From a checkpoint of a small transformer trained on Wikipedia.
Size: 12 layers, width 256, 4 heads of 64, MLP 704 GeGLU, vocabulary 2048, 10.7M parameters.
Architecture: RMSNorm before and after each block, no biases in attention or MLP, untied embeddings, capped logits.
Training: 393M tokens, 5996 steps.
MLP neurons of a small language model. Each row is named by its layer, matrix (gate and up: input weights) and neuron, and shows model dimensions 96-223. Each number is 200 + 40 x the weight over its row's rms, rounded and kept within 0 to 999. A neuron's up and down rows have the sign that makes its largest values positive.
Before each neuron's rows, "fires on" lists the tokens most often at its 100 highest values on Wikipedia text that the model never trained on. A number after a token or word is its count.

fires on: "-" 24, "/" 10, "l" 5, " O" 5, " 1" 5, "–" 4
L9.gate150,252,222,153,152,168,212,219,216,268,200,209,221,242,232,139,169,178,315,171,166,253,260,213,160,173,202,146,233,178,283,264,227,183,298,177,239,275,200,149,238,289,197,132,233,164,164,256,164,218,141,215,240,193,266,271,197,186,234,176,184,189,172,227,204,210,202,171,72,209,197,187,291,243,216,190,177,234,205,228,188,206,195,178,255,228,266,219,193,171,223,264,233,223,181,180,146,278,175,230,139,266,207,232,213,253,264,239,224,186,198,275,242,210,228,232,193,154,203,213,178,126,266,213,263,154,207,242,186
L9.up150,197,172,184,145,208,206,208,183,184,233,203,189,220,163,186,210,134,192,208,174,217,218,173,161,230,172,190,134,244,113,227,170,185,251,239,188,172,196,212,219,167,172,187,201,227,215,180,96,168,208,130,168,243,108,222,184,246,94,209,203,205,110,208,219,182,223,196,202,220,189,174,167,228,189,194,234,179,224,248,128,257,170,230,233,195,178,254,191,260,230,245,203,219,235,119,165,159,231,245,152,249,226,201,201,212,219,238,212,156,234,209,151,130,232,184,255,131,247,158,143,211,233,163,135,169,236,148,189

fires on: " in" 22, " |" 19, " to" 15, " of" 14, "-" 4
L9.gate342,152,212,150,169,160,101,216,152,226,211,181,296,215,233,180,227,177,216,222,134,174,155,197,218,281,149,244,185,170,216,175,144,240,181,179,206,241,274,181,250,234,171,209,192,185,195,170,185,126,210,74,217,225,177,272,188,218,220,221,156,205,169,217,205,211,244,186,195,283,168,209,192,169,193,267,193,153,207,199,231,253,133,192,199,213,213,215,167,280,219,228,239,174,247,118,236,210,170,215,149,158,215,190,211,138,215,164,226,175,215,224,242,170,182,187,193,141,151,187,230,208,134,290,148,199,218,216,228
L9.up342,197,207,175,158,226,201,205,186,207,181,262,239,133,248,216,240,222,210,218,117,228,145,201,296,225,243,210,206,173,261,195,109,172,178,274,212,231,227,243,264,271,216,182,191,156,220,156,173,176,171,223,163,143,204,227,248,125,171,184,140,175,247,175,161,193,204,200,224,217,200,266,135,207,276,205,163,162,158,220,240,202,240,145,209,208,254,130,210,217,249,159,237,213,206,178,228,214,173,207,222,203,140,227,256,157,190,264,220,213,190,182,242,184,202,170,169,236,237,136,177,232,145,157,180,202,254,178,201

fires on: " |" 54, ";" 38, "-" 7
L7.gate512,230,233,146,254,262,149,207,216,211,248,127,203,176,202,126,165,216,168,235,244,213,168,223,237,190,253,293,259,134,203,225,138,264,266,255,204,104,153,226,165,159,230,157,208,241,183,252,181,135,126,170,193,231,147,223,219,169,239,130,198,229,169,240,244,172,245,213,200,168,159,187,173,175,139,254,229,223,227,243,174,228,204,179,144,167,166,212,211,202,184,229,187,222,173,252,172,218,152,235,211,168,245,213,212,86,171,243,217,174,247,307,270,226,216,223,176,189,190,152,214,247,181,125,137,189,220,207,222
L7.up512,107,224,134,224,231,220,146,212,255,123,192,135,147,214,170,244,207,95,133,135,211,183,160,191,254,251,179,124,170,272,218,194,144,184,196,195,245,221,171,230,209,159,200,164,156,268,174,193,187,124,187,197,323,254,265,207,236,226,179,200,205,214,170,124,257,174,162,222,244,281,113,111,172,190,176,156,192,181,211,266,90,244,188,242,231,105,203,189,203,235,166,200,127,243,174,201,225,231,251,187,168,136,205,220,197,236,164,216,160,181,251,163,193,244,201,197,195,228,197,210,235,200,135,216,229,220,101,170

fires on: "." 21, " 19" 16, "20" 14, ":" 12, " 18" 6, " |" 5
L9.gate212,245,168,199,281,231,157,205,169,116,160,208,199,137,203,282,253,192,254,213,190,229,207,243,260,164,221,177,131,260,250,232,228,187,215,287,211,170,144,213,199,127,142,205,261,225,147,182,189,228,200,139,201,175,149,247,141,238,199,218,228,171,130,160,173,235,173,283,187,193,201,195,191,133,233,203,122,187,116,221,205,212,197,217,144,254,146,241,248,250,222,181,237,127,192,213,299,152,139,220,232,220,245,242,148,137,223,187,203,95,224,189,216,224,171,199,234,178,210,119,188,205,226,168,198,165,219,246,206
L9.up212,205,216,175,190,208,268,241,260,186,204,243,222,237,278,242,175,155,181,215,250,237,232,236,166,196,231,180,134,158,210,201,238,189,145,152,111,137,144,151,232,127,211,229,185,250,244,268,263,232,161,205,174,262,170,234,117,226,243,239,234,188,240,153,237,185,194,216,189,222,243,160,224,168,223,264,132,173,210,218,185,240,204,217,227,161,168,205,173,157,179,155,145,235,149,282,228,136,170,173,169,190,236,194,172,201,221,200,182,135,203,186,156,214,150,244,209,198,285,141,209,167,256,251,170,184,112,223,212

fires on: "s" 43, "a" 8, "ations" 8, "ly" 6, "o" 6
L7.gate147,209,134,129,182,164,208,261,180,199,182,186,215,204,183,289,173,243,129,179,300,196,193,142,207,166,205,265,216,192,159,237,207,240,163,134,102,199,200,161,248,211,120,200,141,274,177,256,195,136,204,186,242,161,148,206,226,155,248,163,196,187,252,174,157,188,235,188,211,181,121,271,199,249,222,239,209,192,237,245,173,216,186,151,181,184,254,166,179,239,198,153,199,151,179,284,212,140,201,165,186,223,183,247,155,223,163,220,244,213,231,203,242,159,231,232,158,195,214,190,193,237,190,196,205,294,241,157,155
L7.up147,191,231,166,203,168,255,224,171,250,123,217,294,204,152,212,208,184,200,141,205,222,186,164,205,218,220,157,246,208,185,256,156,238,280,140,152,199,224,229,218,228,152,179,245,197,149,205,288,208,200,185,124,165,227,222,193,238,204,160,197,244,210,247,278,209,170,215,181,124,144,134,226,192,227,226,213,222,234,233,200,162,201,236,194,181,206,146,206,168,168,157,149,183,176,205,173,116,109,153,190,228,158,169,183,194,200,281,228,187,194,163,152,196,196,201,206,205,220,232,246,146,245,188,245,155,256,196,164

fires on: " of" 23, "b" 10, "da" 8, " Te" 7, "|" 5, "t" 5
L8.gate567,200,124,200,251,248,199,161,227,171,189,216,221,263,197,219,244,151,176,155,224,202,217,250,157,215,163,209,191,157,184,229,252,117,229,300,263,251,201,340,251,210,183,178,77,194,129,296,186,231,231,116,139,204,244,177,236,171,172,217,203,171,172,140,219,235,164,231,181,213,174,163,158,178,226,217,240,188,199,143,183,198,187,199,180,242,214,198,198,181,191,190,196,166,222,173,183,220,162,152,161,188,148,216,198,229,277,189,147,188,194,256,96,189,270,147,140,164,184,201,152,185,205,130,216,235,188,163,169
L8.up567,184,234,149,239,145,168,284,195,93,162,144,222,198,98,167,210,161,166,228,187,201,189,210,144,183,174,234,161,215,157,223,232,155,194,182,260,267,157,173,247,205,136,249,164,200,175,245,207,153,139,180,171,267,256,225,185,184,226,256,206,203,247,164,209,175,194,275,243,182,193,97,246,249,227,205,145,210,205,242,186,190,242,147,290,214,243,181,306,222,192,211,229,241,195,222,275,194,239,212,219,215,193,171,175,197,193,167,201,175,165,212,210,192,159,202,190,198,213,156,228,191,164,222,285,254,198,118,184

fires on: " |" 22, "-" 13, " as" 12, " a" 8, "ab" 8, "hi" 4
L9.gate607,223,261,199,209,225,180,182,161,264,194,144,195,236,149,155,253,165,174,208,211,175,175,178,188,238,104,200,219,194,192,210,259,260,185,188,188,177,192,221,254,169,174,231,206,210,125,191,185,183,165,161,217,265,133,202,206,210,282,137,246,206,143,141,225,159,213,147,234,230,182,148,221,209,270,197,178,204,233,235,192,188,193,242,211,248,247,242,170,176,174,229,251,291,250,143,164,243,244,150,202,190,120,224,236,152,228,149,144,273,207,225,143,181,297,256,182,249,204,215,157,154,290,206,233,185,240,242,220
L9.up607,193,170,153,225,198,173,177,199,213,214,164,227,159,189,169,183,170,228,196,128,203,228,213,137,183,185,207,253,226,213,187,205,222,189,167,170,202,218,240,205,239,183,268,211,250,243,224,132,238,167,189,132,182,182,262,194,171,159,120,199,132,208,230,216,178,226,165,281,194,220,222,275,181,173,188,146,267,251,154,141,176,194,73,196,206,188,224,104,106,183,189,253,265,171,142,141,116,181,211,111,205,204,178,240,226,222,227,154,167,233,190,161,157,192,261,216,212,135,172,156,265,219,209,268,244,148,206,282

fires on: " in" 64, " of" 14, " from" 10
L7.gate607,243,154,118,190,290,168,228,167,178,149,268,207,195,206,235,210,170,223,206,139,250,177,110,175,210,236,206,268,153,140,222,157,201,176,178,190,293,194,235,218,210,185,179,177,150,269,206,232,192,186,163,217,235,245,165,164,141,260,171,155,220,174,195,263,189,203,192,169,249,236,226,275,205,213,268,187,142,175,135,203,176,214,135,178,217,174,225,218,224,215,220,108,242,272,199,220,194,217,208,224,216,241,120,203,201,148,261,132,116,172,264,194,134,212,167,181,194,179,175,219,207,221,200,258,269,284,209,162
L7.up607,182,206,168,158,223,218,187,150,142,153,187,230,154,175,182,149,170,201,240,186,173,175,194,147,163,149,202,91,230,196,298,210,87,225,229,258,153,219,194,202,174,161,218,207,198,236,197,261,167,145,180,175,232,190,211,169,134,195,221,114,182,227,133,183,225,211,266,264,202,243,222,166,114,164,259,186,146,163,254,228,219,180,166,176,204,183,263,217,214,182,223,229,190,247,196,225,300,252,172,184,219,192,224,154,199,186,185,192,202,236,260,164,166,156,206,176,211,215,218,237,287,220,258,111,225,224,158,216

fires on: "\n" 39, " " 16, "---|---|---|---|" 12, " |" 12
L9.gate53,224,206,232,276,235,207,174,203,236,159,201,176,236,160,180,124,239,256,147,184,132,178,208,205,212,239,265,195,205,237,209,138,143,181,153,224,243,274,140,249,169,212,149,193,272,109,142,154,212,229,204,182,150,155,228,107,126,163,207,230,232,180,125,179,233,206,164,199,234,199,198,134,128,201,285,202,140,183,209,209,148,237,259,210,231,182,170,204,134,222,174,240,253,170,167,191,196,163,193,180,128,201,192,148,179,230,185,213,252,246,192,163,166,254,221,197,184,253,162,246,226,212,158,105,161,206,186,167
L9.up53,179,173,191,205,209,219,223,192,143,206,235,199,206,257,161,135,229,250,147,150,163,196,229,270,199,204,191,255,133,173,215,291,148,121,214,205,231,129,187,236,180,166,173,180,219,231,161,142,159,198,229,169,240,161,217,231,132,235,160,266,201,230,271,175,212,143,198,238,234,128,210,186,240,211,223,209,224,260,235,134,245,251,164,233,238,189,177,159,259,213,225,305,191,225,220,209,180,249,191,192,224,110,143,115,202,192,211,164,170,181,263,153,225,239,229,184,229,204,174,161,196,179,157,153,173,211,238,191

fires on: " of" 56, " |" 10, " at" 7, "la" 5, "ed" 4, "|" 4
L6.gate262,169,265,144,258,180,224,238,178,221,123,167,209,207,177,190,195,178,144,262,222,215,193,190,142,145,206,186,272,157,182,190,208,198,195,251,263,289,123,167,250,206,194,137,159,167,219,186,201,273,234,277,191,239,172,178,175,208,189,153,189,180,141,240,184,186,259,281,193,236,214,146,227,224,226,218,201,202,221,216,186,243,120,160,170,233,185,181,203,202,321,214,173,288,201,200,254,203,173,155,180,229,180,177,254,104,221,261,168,191,174,184,211,207,233,179,163,216,83,157,198,255,220,168,136,211,266,215,125
L6.up262,190,233,150,139,204,206,197,163,188,194,175,207,177,199,162,183,171,253,246,197,186,184,189,235,208,178,210,252,232,126,229,207,178,169,261,106,198,165,185,187,216,212,173,163,216,273,266,246,70,196,278,179,266,163,269,272,175,256,135,273,227,89,183,189,174,178,257,238,221,221,164,183,211,179,290,235,161,176,307,198,237,175,170,225,219,217,181,204,169,198,143,183,267,177,148,221,165,208,171,190,205,223,197,194,238,219,254,214,230,203,208,152,258,176,154,168,167,195,177,216,262,196,189,149,196,290,178,223

fires on: " " 41, " and" 6, "\n" 5, "s" 5, " 19" 5, "ed" 5
L7.gate671,165,177,272,102,209,212,188,190,192,142,214,270,155,172,214,279,185,207,176,171,195,292,212,167,198,179,187,243,149,214,175,247,203,120,197,178,166,188,168,212,156,142,158,216,286,170,193,242,197,273,224,184,177,237,207,158,144,293,233,177,253,245,193,217,186,167,221,168,224,227,174,194,175,248,157,184,250,281,295,169,241,213,208,262,231,218,106,188,253,166,222,181,135,221,208,261,226,193,221,221,167,226,273,208,171,245,243,259,242,226,252,191,212,249,169,241,146,151,161,168,162,189,184,177,273,185,209,170
L7.up671,153,200,136,225,199,236,170,180,220,211,245,126,165,121,235,206,174,193,149,146,193,172,180,178,202,253,199,240,210,145,272,177,166,136,250,160,174,160,230,197,243,185,155,185,186,225,161,94,167,187,219,200,195,328,184,209,174,171,268,223,312,189,194,247,202,183,118,148,143,194,205,167,157,144,229,148,215,223,234,235,258,221,288,204,197,174,181,154,284,175,149,152,213,190,106,233,125,233,215,204,174,144,237,217,214,172,210,166,198,156,143,239,210,245,132,142,226,203,181,262,204,110,257,179,169,207,143,198

fires on: "\n" 84, "," 11
L3.gate670,117,218,191,167,313,193,266,206,238,152,169,220,227,216,214,189,189,164,212,142,222,233,158,208,172,184,163,245,157,181,325,220,192,241,269,180,199,214,149,208,220,179,167,143,260,188,187,88,238,257,247,217,213,158,189,169,256,284,229,172,272,200,225,221,222,182,182,171,186,186,194,222,152,217,232,149,242,183,258,193,173,256,173,262,218,209,170,151,217,170,185,213,195,110,150,199,213,128,166,182,184,180,178,211,196,214,202,283,138,192,207,209,176,143,203,210,225,170,226,236,169,120,193,256,219,221,259,263
L3.up670,211,264,155,138,205,204,298,238,224,233,285,248,178,269,165,185,201,186,166,198,147,238,182,189,201,236,191,201,186,164,218,230,153,164,198,166,146,171,168,244,203,219,250,286,223,163,203,171,167,239,242,228,214,126,192,214,261,238,187,272,222,149,210,173,174,162,186,190,152,291,190,157,224,174,219,217,229,261,253,170,260,178,202,224,177,238,181,227,231,200,199,196,186,141,243,223,195,193,228,159,135,144,257,211,225,224,172,224,192,234,182,236,193,195,226,255,271,222,191,285,226,213,163,227,215,207,168,180

fires on: "," 50, " of" 25, ":" 10, "n" 8
L6.gate645,253,187,159,193,124,144,192,145,223,199,236,141,200,210,195,135,149,213,230,223,151,179,178,213,141,188,205,133,142,97,153,172,175,137,181,232,256,217,106,221,92,230,168,227,183,244,240,240,171,233,207,238,226,179,192,163,173,291,270,225,182,217,311,205,287,213,194,245,260,244,132,119,170,173,273,130,153,176,153,224,166,208,211,151,204,165,246,206,212,185,240,188,191,227,243,182,167,103,173,229,222,187,120,214,245,194,160,225,183,230,212,180,237,189,184,228,225,232,202,197,208,177,288,218,217,288,191,229
L6.up645,196,118,199,163,194,233,261,228,136,170,201,217,156,231,257,129,184,172,267,160,265,226,173,264,165,213,214,161,190,110,192,226,157,153,216,192,195,147,257,240,221,169,200,252,261,231,277,177,178,159,226,219,231,170,124,148,198,209,266,170,241,195,215,198,156,168,184,256,222,255,241,210,129,203,240,204,169,176,212,187,224,189,249,208,214,181,180,164,182,185,171,144,250,244,126,115,164,215,150,219,173,196,209,287,252,243,228,243,129,210,162,252,164,157,211,257,224,228,204,241,291,179,182,198,214,216,221,214

fires on: " |" 36, ":" 11, "-" 11, "," 6, "D" 5
L9.gate533,197,202,264,201,198,144,139,177,169,131,225,167,244,218,245,231,153,228,178,204,118,206,223,233,187,161,154,201,245,144,169,209,274,172,163,229,205,232,119,205,221,232,148,194,188,215,245,227,217,155,180,227,183,219,87,220,186,253,249,178,192,217,186,236,168,203,230,201,238,198,225,159,192,222,223,193,160,265,244,184,222,271,251,156,167,216,140,212,145,174,198,212,238,229,200,203,207,140,135,244,165,177,273,226,142,164,251,247,220,199,214,232,174,208,243,145,208,177,184,189,147,157,213,198,216,239,219,203
L9.up533,236,169,116,230,139,214,201,141,287,264,188,179,198,220,113,197,209,258,196,239,247,160,169,212,261,189,193,221,241,222,202,173,202,244,207,165,228,190,239,102,231,203,238,174,242,136,175,192,218,218,159,195,224,185,193,160,217,237,197,163,199,180,267,208,252,221,155,256,184,228,204,210,258,215,354,183,242,162,186,155,168,242,183,149,158,146,203,166,102,218,214,167,240,192,221,220,209,177,200,133,166,232,246,230,215,206,169,256,238,199,202,203,189,185,245,220,164,142,216,203,226,137,228,229,132,224,268,221

fires on: "E" 27, "A" 12, "er" 9, "d" 7, ")." 6, " Gra" 6
L3.gate403,205,243,129,140,188,253,224,193,283,206,218,247,220,260,159,256,209,211,198,181,168,163,179,202,247,294,204,210,204,242,249,220,200,214,184,203,194,216,172,226,202,125,178,119,157,169,184,217,271,158,249,198,220,124,223,172,232,140,172,217,216,202,126,190,180,200,230,161,251,197,216,211,214,155,101,120,229,240,239,281,193,179,153,207,205,129,197,193,216,257,294,236,223,136,202,215,149,129,184,176,213,207,263,191,199,148,258,137,173,193,214,192,185,196,178,232,256,249,171,221,276,213,216,182,249,164,220,216
L3.up403,251,220,159,100,189,176,265,156,173,203,211,204,202,257,193,212,217,302,250,183,202,214,199,172,239,222,138,250,232,275,214,268,205,186,202,172,216,246,254,244,162,130,173,155,127,169,222,126,255,277,170,199,220,184,150,180,236,165,268,157,199,195,230,123,192,171,200,192,132,172,209,201,142,167,219,136,227,236,247,299,234,202,245,212,185,216,222,240,216,253,231,203,123,217,227,157,152,190,210,175,255,196,210,190,201,194,178,250,192,190,201,192,252,171,212,166,173,195,234,171,182,234,189,141,218,197,268,157

fires on: " and" 28, "-" 20, "/" 16, ")," 15, "," 10, " /" 9
L3.gate358,232,211,224,148,271,160,236,273,220,239,248,172,143,197,217,214,225,248,239,195,243,185,175,209,115,219,272,166,291,132,219,198,237,269,175,217,174,179,210,220,263,132,123,143,236,147,208,124,261,184,260,182,161,192,165,207,232,191,193,230,178,111,199,246,172,238,207,196,206,240,156,237,195,160,244,203,248,241,245,201,212,256,122,240,147,260,202,276,191,218,163,200,249,233,214,243,218,198,260,178,190,178,186,145,283,216,192,204,200,173,214,210,212,216,238,103,173,264,160,193,188,180,229,173,207,249,222,212
L3.up358,152,242,195,209,234,217,209,232,215,194,220,253,180,123,238,181,177,257,139,164,304,261,211,200,227,203,252,199,217,175,208,135,260,269,220,224,288,133,208,149,211,216,182,192,215,142,203,175,172,137,189,227,157,256,269,191,196,196,168,135,190,163,230,275,236,164,234,142,304,250,179,158,273,187,206,251,217,206,189,173,257,199,200,166,277,226,221,220,229,282,167,245,199,205,264,249,148,214,262,186,239,118,252,191,179,173,138,229,200,193,262,144,171,226,241,222,187,154,199,170,223,285,183,194,150,202,160,275

fires on: "-" 31, "–" 26, " (" 20, "." 9, "," 4
L6.gate266,190,188,258,241,176,268,320,217,246,183,208,204,257,201,228,278,201,319,174,280,197,136,330,250,240,158,197,178,205,169,167,145,254,174,196,202,250,213,204,209,180,218,228,188,219,203,214,249,192,230,164,154,214,177,248,192,186,192,146,142,229,185,267,303,159,128,138,232,276,184,183,174,178,163,157,194,258,165,276,210,215,261,215,266,167,257,177,235,159,233,240,191,148,211,194,236,153,165,187,243,207,153,161,176,163,185,179,161,260,179,221,171,240,221,185,157,154,227,184,188,261,179,128,224,239,207,306,188
L6.up266,208,206,212,155,226,166,188,218,211,186,145,268,235,217,177,180,180,174,159,286,280,224,134,164,331,208,176,256,247,206,218,279,215,201,166,159,251,204,192,177,166,267,167,150,181,144,167,192,188,204,183,202,240,179,144,218,196,163,154,145,200,185,265,155,223,188,149,229,261,178,205,242,205,181,159,203,292,174,195,153,167,208,270,232,153,156,265,253,207,211,201,238,256,279,248,223,162,226,239,190,217,251,168,255,195,193,217,215,209,172,149,198,231,203,235,187,113,235,187,204,199,292,242,191,154,225,320,213

fires on: " |" 21, "-" 17, "," 12, "." 6, " st" 6
L9.gate338,189,148,153,162,252,241,281,159,224,255,171,205,201,234,178,165,241,115,192,196,196,158,247,262,209,209,155,185,167,200,197,206,224,173,150,197,231,167,224,240,267,174,235,173,219,159,224,160,200,232,189,157,226,219,233,244,247,212,165,175,213,291,223,157,236,221,224,240,270,231,193,226,158,180,202,142,254,182,231,224,149,231,176,139,199,224,261,269,225,211,167,196,146,213,158,245,224,122,282,159,186,164,209,151,124,222,197,209,233,301,283,236,238,214,238,184,181,122,148,215,185,183,239,105,220,218,233,207
L9.up338,112,204,183,219,245,251,255,192,223,175,230,205,154,160,220,261,150,144,146,217,173,220,253,177,207,169,218,162,182,262,162,157,199,237,271,238,113,166,255,225,128,217,214,173,185,222,188,234,212,166,278,226,169,202,159,221,233,171,212,192,148,167,260,172,207,165,167,121,261,214,228,199,255,243,209,159,235,119,242,157,218,187,215,270,184,223,192,230,206,196,191,175,263,163,163,203,184,165,194,214,243,175,210,239,191,221,195,176,201,237,196,135,215,315,266,169,150,161,155,210,203,217,102,283,166,124,175,144

fires on: "\n" 61, " (19" 28, " (18" 5
L6.gate573,187,116,159,227,252,222,157,184,236,111,224,181,156,146,254,244,182,200,220,197,152,191,155,253,210,148,153,187,190,223,191,198,170,121,244,191,265,113,189,255,176,249,224,168,219,213,213,137,136,240,193,236,216,240,258,199,154,156,216,165,98,217,183,221,231,212,208,170,207,219,229,181,175,252,230,277,189,240,215,161,199,202,216,248,167,158,154,115,188,189,193,164,207,110,199,208,160,182,266,166,93,169,147,163,200,243,246,201,195,148,189,153,177,298,194,200,184,222,214,205,218,228,218,174,260,142,249,187
L6.up573,170,163,209,162,143,255,203,130,198,196,246,189,239,121,178,184,143,236,207,207,208,204,184,238,211,265,214,228,193,203,106,241,153,234,207,176,146,183,159,248,182,196,178,183,209,238,141,102,200,168,300,205,238,225,248,222,210,215,193,214,225,137,240,190,249,158,174,249,134,235,175,178,204,204,296,156,225,216,247,221,223,232,201,236,168,205,139,181,181,244,179,200,171,130,174,215,206,256,241,202,149,131,184,143,240,228,92,214,125,234,179,213,190,192,150,233,176,159,205,225,249,180,191,224,146,181,200,142

fires on: " of" 18, " in" 15, "," 14, " on" 12, ")" 8, ":" 6
L6.gate699,234,197,215,167,180,208,176,243,160,228,202,224,205,179,196,221,196,232,191,220,300,191,111,247,188,200,248,157,255,99,217,218,204,226,161,220,204,211,167,294,222,289,174,276,200,250,232,162,167,210,168,248,224,167,155,195,158,195,198,251,215,184,235,172,182,159,207,296,159,226,204,189,148,215,256,128,249,195,240,124,204,231,175,205,276,218,223,164,151,199,178,195,165,295,191,178,205,210,209,221,201,156,176,197,175,186,217,211,110,217,244,206,186,195,151,224,214,247,210,208,177,186,217,197,196,247,148,280
L6.up699,182,191,156,144,286,222,283,238,235,144,194,194,232,238,113,161,220,222,251,152,289,129,146,226,155,179,183,134,219,161,231,138,188,191,247,259,161,167,209,230,253,229,206,205,174,248,232,212,181,248,218,242,210,204,187,168,195,284,169,126,238,210,203,146,161,169,154,190,194,270,198,207,166,248,212,223,225,169,234,241,252,174,115,236,195,147,307,201,199,167,225,120,230,229,208,213,231,164,249,199,182,182,155,218,219,265,214,195,231,209,296,210,196,225,180,188,212,321,176,222,167,134,273,238,261,192,187,241

fires on: "20" 16, " 19" 14, " 1" 13, " 26" 8, " 0" 5
L6.gate37,222,155,273,149,274,225,191,241,232,192,146,207,194,210,178,192,268,260,174,277,214,287,274,196,299,244,196,208,212,209,238,160,244,155,253,209,209,179,179,241,206,155,164,127,209,192,201,274,203,166,138,152,196,156,215,218,233,127,202,203,183,194,243,157,213,280,152,176,252,239,218,173,213,199,287,141,138,195,216,233,235,269,168,193,194,182,191,179,258,278,148,182,139,173,226,246,206,176,243,220,196,214,230,230,180,209,180,159,179,257,207,165,194,163,230,232,276,172,169,149,196,180,121,198,210,211,129,280
L6.up37,202,165,219,232,269,213,215,190,224,205,180,194,221,135,186,110,248,224,195,209,226,261,242,141,273,177,203,146,136,165,171,223,171,171,263,204,215,242,134,209,218,215,221,231,201,247,180,275,199,196,172,167,266,227,251,174,215,175,139,212,199,158,252,214,187,174,194,158,306,206,157,215,215,238,204,121,185,177,214,254,255,280,231,214,205,180,213,215,200,228,208,214,119,236,223,139,244,185,128,148,172,218,203,209,169,214,209,208,127,180,90,145,166,174,228,282,213,262,162,181,208,132,124,196,141,156,194,229

fires on: " |" 46, " as" 13, "-" 7, " " 5
L9.gate358,231,260,167,156,188,228,201,216,219,197,182,292,259,182,119,175,215,229,225,158,183,268,214,237,225,173,178,191,164,174,181,167,195,205,211,229,153,171,183,178,106,181,209,286,277,186,215,167,168,228,207,175,205,219,177,118,147,252,222,167,175,177,236,213,236,178,171,188,192,191,204,183,175,146,201,201,153,238,170,180,255,254,192,154,259,163,208,165,244,203,231,208,239,227,127,166,211,145,122,183,184,182,191,131,225,218,177,219,201,182,268,213,173,240,210,253,157,166,129,236,252,115,192,261,186,236,218,239
L9.up358,174,241,139,200,132,221,247,176,238,187,201,250,244,206,159,269,112,199,199,183,179,128,221,226,183,232,220,210,189,204,160,140,207,186,210,181,188,253,168,245,169,243,189,98,244,242,255,129,198,211,226,135,159,177,238,220,238,181,235,196,227,200,212,224,247,201,210,232,217,188,192,130,151,202,200,167,256,159,265,164,247,191,198,225,199,141,163,230,158,226,148,232,104,309,140,284,215,185,156,165,206,187,146,179,240,152,247,227,202,204,203,239,232,231,195,238,224,121,186,145,254,246,239,187,167,265,275,170

fires on: "z" 17, "T" 17, "s" 16, "." 14, "th" 13, "o" 13
L3.gate520,191,178,248,190,248,190,260,116,235,154,158,209,205,175,206,213,267,199,186,264,217,169,220,234,214,187,196,161,263,233,263,184,242,198,221,165,272,199,194,163,117,202,205,184,205,250,251,221,193,281,136,269,107,187,124,202,167,275,87,252,254,218,224,141,227,253,176,239,148,223,201,176,230,198,235,213,206,193,273,172,199,214,224,189,286,193,165,207,112,185,213,237,170,175,245,217,218,162,238,130,224,146,172,253,230,181,227,200,228,229,173,174,177,216,126,184,168,248,151,206,186,184,164,199,274,196,216,193
L3.up520,184,208,220,208,168,279,188,215,210,254,198,204,232,184,194,236,256,249,227,201,228,243,199,214,227,197,233,220,171,201,108,223,210,241,124,226,229,165,195,250,209,146,204,217,208,170,199,253,195,169,214,198,235,206,255,282,157,190,190,156,242,216,116,129,234,286,78,224,184,220,104,195,217,249,190,191,203,190,206,236,233,289,284,158,260,225,233,223,214,249,205,270,193,189,193,179,169,151,221,215,142,139,145,188,208,207,204,234,145,113,188,232,271,235,243,217,237,171,302,216,191,260,211,204,261,244,178,191

fires on: "d" 20, "\n" 15, "or" 14, "al" 10, "er" 7, "a" 5
L7.gate586,198,181,205,212,226,226,140,183,197,157,239,181,195,164,186,224,159,175,173,131,229,165,236,220,209,268,194,142,221,215,232,226,223,154,120,221,283,195,208,215,188,169,228,242,206,158,206,194,228,188,213,230,199,224,184,190,266,226,181,266,221,185,178,191,220,172,194,155,251,230,243,174,187,265,215,122,126,187,193,115,235,244,145,189,253,189,210,224,199,200,149,218,210,244,217,184,120,165,255,163,259,273,230,179,175,146,212,187,156,204,117,206,182,191,141,216,222,226,192,184,187,215,199,181,163,177,162,124
L7.up586,266,175,156,221,217,235,222,165,171,222,215,207,169,211,231,139,150,198,262,253,150,211,250,175,233,214,140,197,232,206,191,197,190,198,228,222,267,206,118,227,184,152,238,183,221,231,204,147,173,225,156,186,229,196,204,218,220,199,250,220,152,202,163,174,261,198,207,191,208,221,309,203,195,246,251,225,196,237,246,217,246,297,295,174,234,185,264,196,279,149,211,114,123,238,204,120,144,233,170,175,186,217,182,203,240,248,157,157,158,194,224,209,188,224,239,132,211,202,195,258,183,266,240,198,208,175,196,159

fires on: " inter" 27, "mp" 26, "ist" 11, "s" 10, "ter" 5, " February" 5
L6.gate282,196,285,176,161,244,215,216,176,179,148,196,278,252,191,193,125,147,245,269,163,207,114,141,253,207,210,256,217,198,195,179,286,219,241,213,155,267,217,118,214,173,168,225,180,201,179,178,167,236,132,224,288,218,279,306,204,132,201,179,208,213,251,242,226,253,185,268,219,265,237,97,141,169,154,196,196,214,198,238,207,163,254,201,209,177,219,140,234,204,279,202,207,118,240,163,173,274,134,150,207,143,205,234,229,219,191,199,131,159,215,189,212,152,268,169,203,189,178,127,172,128,269,192,228,271,185,180,211
L6.up282,231,163,167,193,188,193,136,127,216,200,235,131,227,143,194,211,251,167,175,216,232,181,232,129,197,185,149,254,132,203,225,188,208,237,180,169,216,262,207,240,267,189,192,231,154,229,200,267,262,140,215,243,180,210,224,197,154,105,183,199,191,161,172,142,238,201,188,178,222,191,229,194,130,111,188,176,256,168,233,224,202,185,202,161,236,163,270,200,178,228,127,221,246,246,198,186,236,252,207,250,211,185,249,210,219,231,210,311,244,212,145,255,215,244,223,204,219,124,190,201,226,288,185,220,243,209,193,259